{
  "activation": "squared_relu",
  "norm_place": "pre",
  "bias": "none",
  "steps": 5227
}
MLP neurons of a small language model. Each row is named by its layer, matrix (up: input weights) and neuron, and shows model dimensions 80-207. Each number is 128 + 24 x the weight over its row's rms, rounded and kept within 0 to 255.
Before each neuron's rows, "fires in" lists the words (lower case) most often at its 100 highest values on Wikipedia text that the model never trained on.

fires in: "s", "love", "fürstenwalde", "his", "this"
L7.up793 [111 157  78 154 132 176 142 124 134  98 130 146 125 108  99 159 160  87 114  94 120 109 172 124 101 117 108 155 162 151 146 117 114 104 103  87 136 145 106 154 120 129 115 146 100 112 127 105 126 106 152 138 122 175 123 135 143 163 139  93 167 175 146 114  52 153 116 129 125 118 122 148 120 142  98 141 111 130 157 122 170 133 141 110 160 121 119  90 170  96 165 170 144 127 114  89 132 167 171 117 129  85  62 140 116 156 129 126 106 116 123 168  79  89 158 116 138 131 149 104 110  87 137 129  86 127 126 146]

fires in: "first", "third", "second", "seconds", "four"
L7.up1104 [166 145 112 146 163 151 136 161 120 150 138 107 118 121 134  73 180 128 108 113 119 106 115 125  89 125 103 115 160 135 116 144  89 157 142 151 186 151 149 114 129  96 102 121 144 121 101 117 118  83 163 150 160 161 152  85 143 127 146  90 170 116 137 147 146 109 141 131 112 104 114 101 146 133 124 122 169 133  92 115 101 109 132 114 144 169 132 118 155 128 151 145 113 118  99 104 162 133 104 116 118 163  81  92 107 153  88 119 101 145 118 126  80  62 146 123 135  69 170 147 117 141 118 136 179 120 130 180]

fires in: "the", "his", "either", "an", "a", "whose"
L7.up492 [133 161 163 104 128 117 123 141 156 156 153 187 130 130 152 136 158 105  85 138 152 102 125  93  97 134 118  92 129 153 111 150 122 137 114  77 132 148 110 119 126 115  97 118 197  90 115 123  69 136 153 126 137 127 127 141 147  88 169 148 136 157  88 145 141 113 131 131 156  63 123 144 131  96 120 154 129 120 141 155 139 103 112 105 115 170 133 107 185 111 170  98 143 100 120 149 131 164 134 123 120 123 125 118 141 132  92 126 160 122 136 125 154  71 132 143  89 142 155 133 131 124 140 141  94 109 111  85]

fires in: "to", "in", "by", "before", "during"
L10.up1222 [127 126 105 109 127 154 128 199 143 185 143 145  96 119 114 133 143 169 126 119 108 118 131 123 148 136  75  82 117 159 121 137 120 136 131 135 149 100 158  78 147  88 104 183 155 103 141 148 109 105 115 129 165 166 100  88 150 140 164 109 110 162 120 151 110 109  96 130  97  97 121 122 158 117 154 162 118 115 132 114  87 117 157 123 112 140  90 107 116 132  93 110 120 125  93 125 137 143 139 144 135 101 125 154 112 115 130 135  93  95 109 135 131 127  97  79 139  80 159  87 131 153 153 157 138 119 146 133]

fires in: "the"
L11.up1136 [159 123 106 106 176 143 128 168 131 111 153 137 132 132 138  88 152 138  74 108 110 141 154 158 112 165 160 134 100  95 115 115 115 135 105 111 168 125 125 107 118 140 106 121 127  88 169 103 108 151  88 128 102 161 162 123 110 146 139 134 131 126 140 142 149 116 120 135 126 137 131 165 153 119 116 119 124 131 131 151 136 146 148 132 115 139 103  56 125  99 129 160 166 154 127 132 160  98 134 107 166 123 142 145 143 169 100 116 143 152 125 136 113  98 146 118 108 112 165 105  76 110  83 121 127  76 107 141]

fires in: "his", "year", "years", "her"
L9.up405 [119 148 154 147 139 122 140 162 113 118 161 150 152 141 139  92 151 128 133 137 123 119 145 105 113 156 126 140 119 167 153 117 121  91 140 126 135 123 137 107 163 134 109 119 140 103  93 158 122 133 114 181 113 110 143  98 150  80 116  99 161 166 109 115 137 121 131 129 101 119 137 146  75 164 174 168 118 126 144  94 118 128 139 166 116 147 132 153  95 173 159 130  94 155 105 127 157 141 102 107 141 125 107 165 142 128  96  86  91 112 155 116 155 121  84  95 126 127 111  89 145 118 154 108 142 113 146 105]

fires in: "to", "leading", "least"
L3.up302 [129 121 156 150 111 126 124 100 121 127  90 122 148 181  90 115 146 117 119 127 153 142 131  96 115 158 135 115 162 130 143 126 134  96 119 136 174 130 129 136 162  82 132 103 146 145 114 130 111 129 133 161 113 129 154 113 119 132 153 137  95 105 135 102 118 111 135 129 145 121 140 120 150 135 133 134 155 134 106  73 137 144 108 138 162 113 128 142 135 135 139 147 135  54  74 139 116 126 125 171 117 150 128 148 136 119 129 115 118 128 122  93 111 113 141 121 140 114 112  50 109 153 107 129 135 130 182 133]

fires in: "in"
L7.up620 [132 150 151 155 123 122 104 133  85 114 156 134  70 105 153 125 181 162 120 142 107 115 130  97 140 108 132 153  88 128 137 110  92 119  63 141 145 118 137 142 127 108 108 105 134 114 126 169 131 148 132 116 110 141 150 125 162 136 108 144 117 172 143 128 166  94 107 128 116 128 155  93  88 100 150  80 124 128 137 144 156 118 107 141 139 182 105 117 130 109 122 111 127 127  66 149 105 128 150 113  98 134 138 144 112 123 136 132  78 128 114 140 136  93 126 141 126 123 152 120 120 141  93 117 151 141 178 158]

fires in: "the", "his", "their", "her", "him"
L9.up1270 [118 166 145 188 111 131 124 136 138 119 101 146  96 101  88 104 166 123 140 154 124 157 136 118  68 136 121  94 130 146 141 135 110 147  87 101 109 120 123  94 115 139 146 131 143 111 125 120 155 144 167 181 123 103 158 106 123 113 124 121  83 150 147  81 101 131 141 112 134 142 151 116 148 125 151 113 177 142  99 125 135 143  88 127 115 110 153 102 171 135 177 122 152 129 109  87 142 149 155 127 123  88  77 159 133 163 172 111  99 141 110 144 144 112 106 167 114 127 116 118 132 154 126 148  70 141 118 127]

fires in: "from", "between", "for"
L9.up812 [158 114 110 111 126 153 130 102  96 118 109 145  91  83 155 132 170 110 140 117 124 147 143 117 106 109  78  89 118 133 129 139  91 107 109 116 142 133 144 123 141 106 145 166 149 117 123 157 106 129 152  99 130 164 169 156 129 107 166 149  93 139 110 151 172 156 129 110 110 133 158 146 139  94 163 119 157 133 109 159 180 141 145 114  74 138 138  95 139 129 125 102 102 152 112 138 123 130 108 109  90 144 134 138 136 124 145  92 111 150  88 151 164 109 145 140  57 120 162  80 119 107 157 157  94 115 116 125]

fires in: "a", "his", "at"
L14.up652 [130 139 168 146 134 148 112 150 115  84 137 122  87 127 103 121 147 106 147 145 107  91 131  77 137 132  92 128 149 165 146 109 127 127 136 130 138 103 145 118 139 105 113 142 115  86  65 146 148 150 156 165 121 139 130 114 186 167  88  69 161 173 120 111 121 163 137  87 121 104 140 132  93 102 114 135 130 167 122 101 137 114 137 110 155 158 134  59 119 121 103 113 171 112 128 165 144 140 123 131 137 117 102 143 139 150 149 127  76 106 148 180  91 133 143 102 135 107 130 120 144 129 127 131 133 142 139 105]

fires in: "two", "with", "four", "three", "one", "list"
L14.up1065 [113 142 132 122 145 136 130 138 113 164 173 156 145 148 148 146 118 106 147 156 130 125 111 125  81 127 118 123 122 132 125 139 118 129 121  62  99 130 148 126 124 100 118 134 152 136 138 120  80 109 183 111 144 132 139 100 138 117 110 111 167 104 170 124 129 124 132 148  93 145 138 120 135 188  95 135 100 127 111 134 170 121 140 146 156 131  82 150 147 132 137 101 106 133 145 138 139 166 102 103 151 132 100 140 134 168 137 134 132  85  85  91 142 121  90 133 126  97 112 152 103 147 162  92 109 138 149 113]

fires in: "after", "on", "his", "during", "of", "upon"
L10.up565 [110 132 114 127 139 133 120 103  90 138 138 180 125  97 193 120 109 128 148 119 153 137 149 107 117 150 112 122 160 118 108 149 104 131  82 100 126 135 126 123 110 112 126 144 108 127 106 121 149 128 176 127 168 136 113 108 139 140 117  96 115 184 110 147 170 115 144  98 158 122 128 122 145  57 110 123 144 107 114 151 113 153 122 168 126 160 133 118 170 133 123 111 157 127  78 122 143 129  59 171 127  93 122 153 165 118 175 109 134  66 100 122 119 117 119 128 124 143 140 118 132 145  83 130  93 151 130 112]

fires in: "of", "into", "direct", "often", "directly", "in"
L10.up635 [157 106 176 175 127 139 119 133 119 151 115  91  75 124 117  91 142 151  92 127  97  96 128 160 109 147 134  98 113 122 121 108  90 148 131 158 138  95 137 114 103 135 148 141 174 109 115  97  87 103 101 200  89 135 118  82 116 118 145 132 151 153 148 144  60  79 119 124 147 136 156 163 123  96 137 156 135 100 110 158 136 124 126 119 108 142 189 156 121 126 147 105 148 136  99  67 116 127 113 151 100 106 111 150 133 111 120  95 132 179  87 110  98 105 113 140  98 105 132 132 113  96 177 132 140 142 121 149]

fires in: "first", "second", "group", "regular"
L9.up516 [148 102 122 125 140 111 106 157 109 120 118  88 138 143 122 105 128 102  84 141 102 126 164 138 119 124 139 125 124 121 109 109 109 101 139 121 180 117 142  96 135  89 116 137 108 133  82  81  70  98 150 183 160 129 162 136 121 152 137 133  80 146 131 145  99 149 125 133 154 112 122 104 140 131 162 153 149 159  99 118 131 139 137 162 139 119 104  92 146 136 145 161 122 119 135 130 147 153  87  96 116 147 110 114 134 124  92 108 102 130 126 123 137 116 117 149  95 141 134 132 118 143 108  96 170  95 100 114]

fires in: "with", "without"
L7.up471 [166 168 183  86 130 123 105  90 129 147 105 158 114 124 120  67 150 128  72 106 125 110 114 108 120 148 130 137 104 149 142 106 153 163 109 110 133 118 136 145 178 135 145 133 146 103 102 143 106 132  97 178 132 122 140 110 126 119 136  75 125 126 111 162 129 122  93 123 185 121 118 119  90 131 131 173 179 125 120 119 128 162 109 151 126 136 101 130 104 157 178 124 102 116 111 142 137 138 138 163  62 112 119 152 140 125 104 117  88 119 151 179 173 153  92 112 131 129 161 157 107 143 113 130  90 127 111 144]

fires in: "of", "for", "in", "from", "with"
L9.up756 [161 104 137 149 162 139 109 134 147 104 103 106 123  71 146 129 125  96 112  82 112 124 148 152 122 125 133  80 129 126 116 122  99 194 131 161 145 133 122 122  87 130 147 177 144 121 129 139  99 101 168 152 139  93 135 153 131 137 150 118 155 148 116 134 102 146 154 124 100 128 133 129 152 140 143 135 118 120  81 154 140 116 159 140 141 109 149 142 111 122 119 113 145 132  94  81  88 134 165 131  90 137 137 138 168 144 158 109 138 136 121 102 163  83 155 145 128 109  79  99 141 148 117 117 121 144 119 138]

fires in: "in", "wrote", "place", "on", "with"
L7.up468 [ 92 109 142 180 119 172 146 130 129 136 150 107  77  89  94 127 120 154 137  73 138 101 150 117 130 137  96 132 107 149 134 113 112 127 135 149 134 105 111 165 115  79 130 129 133 123  90 136 126 162 138 145 146 166 145 108 174 159 148 133 159 159 108 109 145 112 124 112 119 152 144 125 157 140 139  96 129 111 129  99 102 160 141 185 118 136 101  87 137  89  79 112 144 123  98 114 110 147 130 136  83 122 143 162 154 107 171 104 122  85 128  99 131  88 145 184 147 133 151 140 140 119 149 120 108 126 155 155]

fires in: "on", "in", "to", "of", "into", "during"
L9.up773 [136 145 160 123 127 166 124 148 101 136 134 126 127  80 139 112  89  73 146 124 177 127 140 118 119 132 116  91  88 138 122 137  97 166 102 107 135  88 132 134 118 100 108 158 143 109 100 136 125 116 122 147 136 121 198 126 191 139 131  90 115 152 118 172 145 129 112 117 122 136 123 130 137 172  87 111 135 120 119 152 117 134  85 122 122 125  81 167 107  86 106 182 135 143 100 130 136 113  97 114 117 152 114 162 184 127 118  88 145 115 116 145 143 102 112  66 133  97 116 108 116 111 146 113 137 147 148 152]

fires in: "to"
L7.up64 [117 145 129 122 134 138 147  84 109 104  85 160 139 162 120 109 136 110 115 103  83 117 182 122 154 190  96 115 175 108 146 146 139 108 152 112 139 111 133 132 154 128 121 166 144 127  92 105 106  79 130 138 123 160 151 106 119 152 128 159 135 160 117 125 109 109 103 123 176 121 119 116  90 114 168 175 136 111  81 128 108 105 119 168 124 135 127 131 140 105  87 104 136  89 131 128 101 108 119 143 147 109 139 140 121 108 118 153 124 111 108 144 142 128 105 114 130 114 178  93 108 130 158 107 122 105 165 167]

fires in: "the"
L9.up540 [121 139 135 119 148 114 103 101 128 161 108  82 170 120 147 119 187 151  94 151 131 142 123 119 107 142  97  94  98 124 132 165 122 166 126 125 152 129 136 120 155 110 161 172 104 140 134 181 145 126 179 147  73 144 122  96 116 129 156 123 110 149 149 107  81 127 112  92 124 114 169 150 135 164 159 134 180 122 123 156 136 134 136 135 114 157 112  78 195 168 135 127 138 124  74 144 143 157 173 120 110 122 107 119 130 139 152 156 104  89  97 136 152 140  83 144  97 102 190 123 117 136  91 119  90 113 118 127]

fires in: "from", "in", "since", "after", "when"
L10.up775 [123 116 110  88 114 122 117 116  59 137 156 176 139 135 183 135 184 129 134 145 151 157 143 106 120 134  93  84 150 149  99 153 112 119 108 137 160 107 132 154 163 151 142 161 127 103 142 142 127  94 128 132 155 147 101 138 146 101 172 141 117 128 117 164 148 106  99 128 149 114 123 152 129 113 112 126 125 150 157 137 156 143 163 140 138 183 166 107 146 131 154 141  93 108  94 120 114 128 126 148 114 131 122 145 119 120 156  84 113  96 130 110 125 135 104 128 106 138 145 124 127 133 141 125 151  82 138  73]

fires in: "the", "cat"
L9.up338 [118 100 105 157 166 106 112 132 162 128 123 177 159 109 145  87 135 139 141 125 120 112  78 149 150 126 103 139 115 139 129 127 115 120 118 106 143 148 114  78 165 139 107 138 126 112  99 132 132  85 135 128  97 169 119 127 117 102 116 147 121 121  74 130 162 112  81 108 137 118 137 155 154 120  79 152 143 135  91 100 154 143  82 185 133 122 136 150 143 119 141 113 126 123 142 130  94 152 147 168 159 106 136 142 141 137 143 130 138 101  78 171 104 117 118 125 121 100  94 104 140  99 123 102 142 118 120 124]

fires in: "to"
L3.up294 [131 134 115 161 129 151 143 145  84 122 138 107 125 137 143  72 138 100 103 137 110 141 148 136 131 145 142 106 114 156 106 132 112 127 139  83 158 118 135 144  83 115 117 127 148 131 140 108 130 126 136 168 110 137 121 124 145 132 121 107 111 142 150  94 186  93 155 137 168 150 157 168 158  89 121 108 157 118  92 124  82 119 128 154 109 129  65 110 143 130  91 132 100  63 105  92 120 119 127 149 120 126 142 111 130 140 147 162 124 120 132 152 122 124 126 144 143 117 136 118 103 152 116 124 153 108 159 158]

fires in: "of", "in", "consisted", "instead", "squadrons", "squadron"
L7.up955 [126 115 125 116 130 149 107 147 112 132 102 144  83 140 146 156 162  96  77 159 111 118 118 134 112 145 137 128 135 131 156 136 126 176 120 132 133 123 115 103 155 141 137 172 119 104 123 149  76 120 138 187  93 153 119 154 113 109 143 130 155 128 108 115 103 164 176  79 135 104 176 135 112 147 142 148 159 133 115 161 117 122 133  95 135 124 135 111 140 147  93 128 137 150  82  92 125 138 129 131 146 149 126 131 118 122 135 164 143 125 121 142 132  75 126 113  82  98 150 108 132 122 100 117 168 159 114  99]

fires in: "of", "in", "per", "were", "foot"
L7.up1033 [193 163 157 163 129 158 142 170 149 144 122 139 104 155  89 135 142  74 147 115  83 111 138 109 143 141 157 170 102 171 126 143 137 124 138 140 159 119 111  72 164 146 105 141  91 125 115 158 109 122 127 197  93 121 141 124 159  97 165 118 116 155 133 116 178 167 153  82 129 131 160 163 142 159 122 138 161 139 120  98 137 117 126 135 128 149 135 115 126 103  87 131 142 122 110  92 106 129 105 133 104 105 153 139 143 115  94 142 111 130  86 122 120 132 118 145 144 101 112 130 129 126 108 199 136 135 125 140]

fires in: "there", "where", "it", "for"
L9.up302 [131 118 118 127 169 122 143 175 136 166 173  79 117 145 135 119 121 132 110 113 101  97 148 113 108 135 126 112 111 115 131  77 132 145 140 122 127 103 144 144 127 109 120 171 198 103  96 138  92 105 140 176 161 166 117 156 128  91 132 132 113 151 140 147 170 158 133 122 119 133 120 123 149 132 166 158 147 119 131 107 113 114 103 126  86 136 121 143 121 137 126 102 133 100 113 125  98  88 111 156 131 127 112 120 117 150 137 113 120 124 129 134 149 119  78 129 155 130 167 127 120 154 132  75 134 160 136 144]

fires in: "to", "total"
L10.up619 [151 152 127 104 127 161 146 140 135 119 150 126 142 137 160 119 140 149 150 154 135  96 140 164 122 125  91 101 176 140 133 134 149 123 122 163 130  96 149 114 103 119 129 130 143 111 127 132 127 130  94 105 147 217 152 115 165 160 128 105 118 145 152 101 102 119 111 121 101 149  99 131 117 116 140 132 129 107 127 135 152 139  89 133 119 131 170 136 143 135  93  92 137 119  33 128 102 136 122 144 114  79 105 151 131 115 116 127 119 160 132 134 125 121 141  89 111 103 156 124 115 126 152  99 125 158 155 152]

fires in: "was", "is", "also", "m", "s", "may"
L9.up390 [146 111 119 131 109 122 112 117 133 156 113 110 120 106 145 145 138  92 160 130 149 162  96 158 117 148 140  84  77 151 144 113 123 132 118 118 135  77 150 133  84 103 165 146 121 115 131 114 120 124 133 107 133 106 130 117 101 105 132  80 123 122  97 132 115 118 124 136 152 115 112  99 164 133 149 127 143 136  87 113 145 159  72 168 119 152  90 164 161 119 131 124 135 103 100 177 136 125 140 140 146 106 126 163 142 107 105 106 136 116 115 143 180 125 122 118 130 137  99 140 113  90 129 124 118 120 162 164]

fires in: "to", "central", "century", "total", "tower"
L7.up856 [138 125 143 136  92 145 101 123 105 133 160 110 144 135 153  92 161 132 153 119 128 135 106 153 127 117 149 117 161 130  89 105 111 110 128 128 134 135 116  82 120 122 112 110 145 123 156 134 129 136 111 122 162 145 144  90 106  99 162 115 120 167 178 100 115 147 121 129 150 143 161  86 131 115 114 118 131 133  82 102 183 140 102 109 126 125 155 149 120 100  94 105 117 116 130  89 109 128 134 148 124  96 125 112 144 124 127  81 165 158 141 117 136  95 100 126  87 107 118  84 140 117 135  97 141 101 160 165]

fires in: "in", "to", "traditional", "modern"
L9.up145 [139 151 151  87 141 176 112 179  96 135  99 160 128 138 140  79 179 123 143 180 108 113 133 132 154 122 125 101 143 163  84 139 125 137 107 119 135 130 136 133 153 141 114 153 150 119  97 141 107 131 105 128 116 114 167 103 163 167 125  91 127 163 143 115 109 109 115  87 188 141  92 132 129  90 126 140 128 111  86 103 158 109 111 170 142 143 110 111 105  84  88 140 158 125 118 102 125  86 135 146  95 123 112 126 143 138 140  98 114 135  84  81 117  95 107 122 116 106 141 133  64 138 117 181 107 100 139 132]

fires in: "two", "three", "several", "four", "the"
L7.up133 [152 108 116 119 159 130 140 123 131 147 162  98 104 166 119 167 133 136 140 119 118 102 105 134 143 113 134 153 105 128  92 138 156 137 125 131 117 115 132 106 139 103 149 189 102  84 127 116  98 114 149 143 122 184 157 140 149 162 154 106 120 136 118 136 160 130 129 122 134 146 100 122 134 108 128 102 135 123 105  98 114 147 145 103 140 148  83  91 147 132 127 160 112 129  94  99 135 144 156 114 120 113 108 175 105 124 153 120 145 132  85 129  87 112 137  72 130 100 170 131  79 112 120 119 101  98 105 159]

fires in: "the", "org"
L7.up65 [156 110 179 153 152 135 134 107  95 119 128 106 135 159  83 128 126 142 138 120 138 137  93 153 150 111 132 109 106 155 114 140 107 159  79 143 153 140 121 110 173 103 141 158 104 112 111 166  81 115 149 133 104 122 113 113 193 143 143 145  82 125 102 125 125 197 158  96 137 123 139 132 126 116  85 112 137 111 113 150 173 189 109 159 120 167 142 123 118 169  97 104 147 118 124 108 144 171 133 128 142 117 107 120 127 140 133 124 115  26 104 129 123 125 102 138  86 129  90 127 110 138 150 168 105 126 130 106]

fires in: "was", "been", "were", "and"
L9.up225 [141 148 157  97 115 137 124 146 120 133 121 148 134 122 146 106 130 126 130 115 189 153 143 137 125 134 100 113 154 123 137 163 125 134 130 109 140 139 148 122 122  84 127 137 110 126 116  99 147 128 135 154 135  97 134 141 133 149  99 134 134 168 137 168 160 117 120 127 128 135 171 133 147  67 139  94 156 116 112 172 129 140 107 118 145 188 171 141 128 164  94 151 143  87  55 147 146 139  93 133  95 120 123 160  81 130 127 129 105  99 114  58 170  82  99 180 107 158 130 132 150 123 109 148 124 142 140 139]

fires in: "french", "british", "indian", "spanish", "hungarian", "marathi"
L7.up311 [154 157 146 155 115 145  95 140  84 155 110 160 141  90 118 100 139 120 122 116 160 142 162 110 110 124 112 147 105 114 148  85 138 108 151 118 118 115 141 138 150  96 101 119 146 109 152 130 137 135 116 114 161 130  89 109 167 131 128 119 113 127 158 113  74 179 155 140 140 144 149 105 122 133 111  99 130 130 134 137  97 143  93 126  99 123 150 113 112 151 140 137 166 105 102  62 126 133  68 145 146 100 133 122 135 195 136  89  93 119  79 105 179 163 103 131 112 137  99 132 103 117  92 115 112 139 124 169]

fires in: "two", "several", "four", "three", "five"
L9.up493 [117 117 123 120 146 113 113 100 113 185 138 118 141 108 140 120 129 137 145 152 108 145 141 138 113 126 150 131 138 122 116 126  99 140 154 142 148 147 145  86 143  60 113 133 133 149 109 151  82 114 166 217 139 148 126 105 171 153 146 119 122 133 154 105 140 153 141 127 127 141 154 128 151 132 140 177 131 129  97 123 126 150 128 108 142 139 125 125 136 130 113 141 164 115  75 131 144 120 130 132 110 144 109 149 141 117  96 123 136 105  99 112 137 114 111 108 137  96 149 111  83 153 107  53 101 114 129 107]

fires in: "this", "that", "the"
L10.up389 [146 106 145 145 142 152 129 102 138  95 129 161 111 166 137 118 137 155  90 179 121 107 114 116  84 175  94 127 159 127 110 151 139 134 122 125 154  89 115 180 152 115 117 151 120  99 137 141 163 136  79 132 167 146 131 127 142 121 124 134 146 181 153 142 131 143 171 125 133 122 123 151 155 134 146 130 162 115 110 145 146 127  62 127 118 134 133  90 115 132 131 154 134  96 151 168 146 166 108 138  91 102 136 122 146 175 120 137 137  97  92 142 124  95 141 114 141 104 148 145  76 165 148 129 116 142 127 107]

fires in: "by", "to", "through", "for"
L9.up532 [148  94  93 122 117 120 125 183 160 131 146 143  88 112 163 114 135 137 139 136 148 108 121 153 128 169 105 132 116 192 108 119 136 133 101 131 124 111 147  98 146 146 179 174 147 111 153 105  96 118 143 179 108 142 150  99  96 138 182 118 122 180 169 185 110 135 137 156 125 152 101 152 154  96 139 145 120 142 133 163 157 118 113 130 101 124 114 129 118  95  98 136  95 120 106 160 133 124 107 145 130  85 105 144 138 110 122 111 133 160 134 134  87 128 107 103  73 101 154 132  99  97 100 164 125 131 116 155]

fires in: "of", "campus", "with"
L3.up611 [212 133 109 123 114 164 151 110 117 150 132 142  78  71 155 145 159 103 131  96 169  99  95 100 103 187 104 120 107 121 129 107 104 152 107 107 175 166 119 136 142 142  84 158 161 114 152 122 112 140 123 211 118 130 115 144 132 122 154 109 121 132 103 119 115 164 118 154 134 137 121 163 131 130 124 158 149 112  90 152 110 184 134 141 112 140 132 122 110 143 109 158 130 132 134 143 127 186 101 150 106  74  58 125 139 110 141 161 125  98 107 151 170 120 117 134 122 120 127 124 111 113 133 106 145 120 118 159]

fires in: "he", "his", "she", "in", "on"
L9.up572 [129 112 144 166 129 132 108  98 138 111 106 157 112  85 145 142 139 110 150 133 161 141 125 121 102 105 105 111  92 116 100 152 106 151 125 102 117 124 112 143 142 121  98 142 142 155  82 130 156 169 135 122 153 112  87 143 176 146 113  98 146 143  89 150 174 139  85  94 164 101 143 148 152 121 155  71 130 144 139 146 160 178  58 114 152 151 154 119 161 139 112 103 132 100  73 149 137 123  99 136 146 156 175 151 163 136 118  97 118  56 134 123 147  79 147 137 112 137 138 114 132 114 141 156  96  80 150 139]

fires in: "it", "there", "we"
L10.up1229 [107  94 142 142 124 147 113 172  88 134 173 114  82 101 126 120 127 148 161 140 140 100 131  90  90 112 119  95 133 132  92 100 163 158 133 122 118  99 137  88 132 127  95 164 175 106  77 121  85 110 151 153 167 119 117  85 124 171 113 173 127 172 112 136 117 152 103  71 116  94 132 132 131 135 130 111 126 129 142 153 147 143  85 137 103 116  93 106 170 117 124 125 156  86 105 126 152 121  98 130 127 140 120 126 113 143 138 114 112 121  68 128 179 111 130 135 120 150  96  68 128 156 134  86 140 141 148 134]

fires in: "times", "known", "financial", "served", "time", "finished"
L10.up445 [168 119 151 128 139 116  98 125 146 141 162  83 162 145 139 171 114 151 161 175 149 100 157 104 146 173 112 109 103 169  93  84 129 141 113 131 111 149 146 129 107 108 158 110 133 161 123 100 131  88 116 131 111 130 127 136 152 157 163  93 104 126  80 151 133 155 110 158 159 191 130 114 182 124 150 101 101 139 104 104 142 171  87 129 137 167 112 140 153 105 119 113 123 134 104  75 109 183 129 144 117 134 138 107 112 146 150 146 135 151 116  91 117 128 152 126  92 147 110 113 119 109  97 158 119 104 133 183]

fires in: "first", "second", "third", "2nd", "1st"
L7.up608 [156 119 121 130 130 137 123 136  83 144 163 108 112 118 105 141 112 137 131 111 102 112 125 127 124 148 109 135 115  99 108 111  92 185 157 172 146 126 180 118 136  89  95 150  95 106 104 108  84 128 113 117 135 153 177 164 137 169 195 114 117 127 104 113 128 112 106 137 125 142 142  95 102 110 125  85 136 107 111 114 117 155 124 121 138 146 124  91 145 164 144 100 140 133 115 106 154 136  78 154  97 122 136 113 114 124 101 144 117 107 132 119  96  76  88  61 119 115 146 118 133  87 149 117 150  86 160 118]

fires in: "his", "its", "their", "captain", "her"
L3.up1143 [168 168 108 122 157 153 133 126 120 130  67 152 142 209 129 156 153 149 149 138 124  75 122 117 146 163  57 163 127 118 121 128 136 141 118 150 147 129 120 169 174 129 113 144 112 126 127 140 125 139 124 159 127 113 127 130 144 124 107 115 102 136 100 122 107 164 126 123 135 128 132  89 135 124 150 115 133 132 110 131 127 124 147 143 162 139 167 100 112 131 117 146 189 119 125 151 172 145 122 108 108 145 146 119 164 152 118  89 102 134 125 130 113  81 120 103  94 138 113  67 108 115  78 153  96 132 140 111]

fires in: "the", "carolyn"
L9.up913 [147  99 137 140 161  98  94 134 123 113 110 152 132 124 129 107  83 190  94 130 142  81 157 121 165 112  95 165  80 157 116 104 162 114  82 139 174 161 120 169 129 127  90 121 134 117 112 118 107 132  90 125 101 143 129 143  92 114 149 135 148 137 103 129  91 126 120 119 130 118 157 107 141 123 141 148 155 128  81 144 139 104 114 124 129 149 173  96 158 113 141  87 143 118 117 133 143 130 148 110 129 134 110 145 133 189 118 134 142 138  88 155 124  87 107  94 118 125 128 105 130 171 143  93 127 108 133 132]

fires in: "was", "been", "is", "then"
L9.up1183 [173 175 134 129 132  84 113 127 137 110 140 191 183 112 165 179 153 130 124  99 154 133 102 126  99 182 100 133 129 170 112 148  87 145 128  83 153 138 126  96 131 169 143 109  92 122 123 113 150  86 115 147 124 152 135 112 140 129 141 115 133 120 150 120 146 116 115 122 122  85 120 161 150  73 162 107 101 109 141 134 173 126  93 123 118 134 151 146 162 117 149 104 120 132 135 136 180 122 110 125 118  85 125 164 128 142 141 159 113 112 114 120 146 104 105 149 107  91 128 131 113  94 129 119 117 112 188 148]

fires in: "the", "its", "of", "his", "s", "it"
L9.up31 [160 125 111 157 108 114 131 105 104 117 128 128 113 140 104 165 154  82 153 144 139 137 137 153  55 157  82 125 157 110 148 101  94 130  85 135 140  93 125  61 135 118  82 118 158  99  74 115  90 107 189 177 163 148  96  89 107 121 121 101 109 140 112 147 127 167 168  96 120 129 128 122 126  93 141 151 134 109 105 112 119 111 130 131 129 144 154  86 164 137 137 107 163 116 121 125 127 141  73 143 126 114 109 153 114 140 116 124 104 127 133 165 138 102 117 120 122 104 140 126 133 141 143 137 113 138 129 137]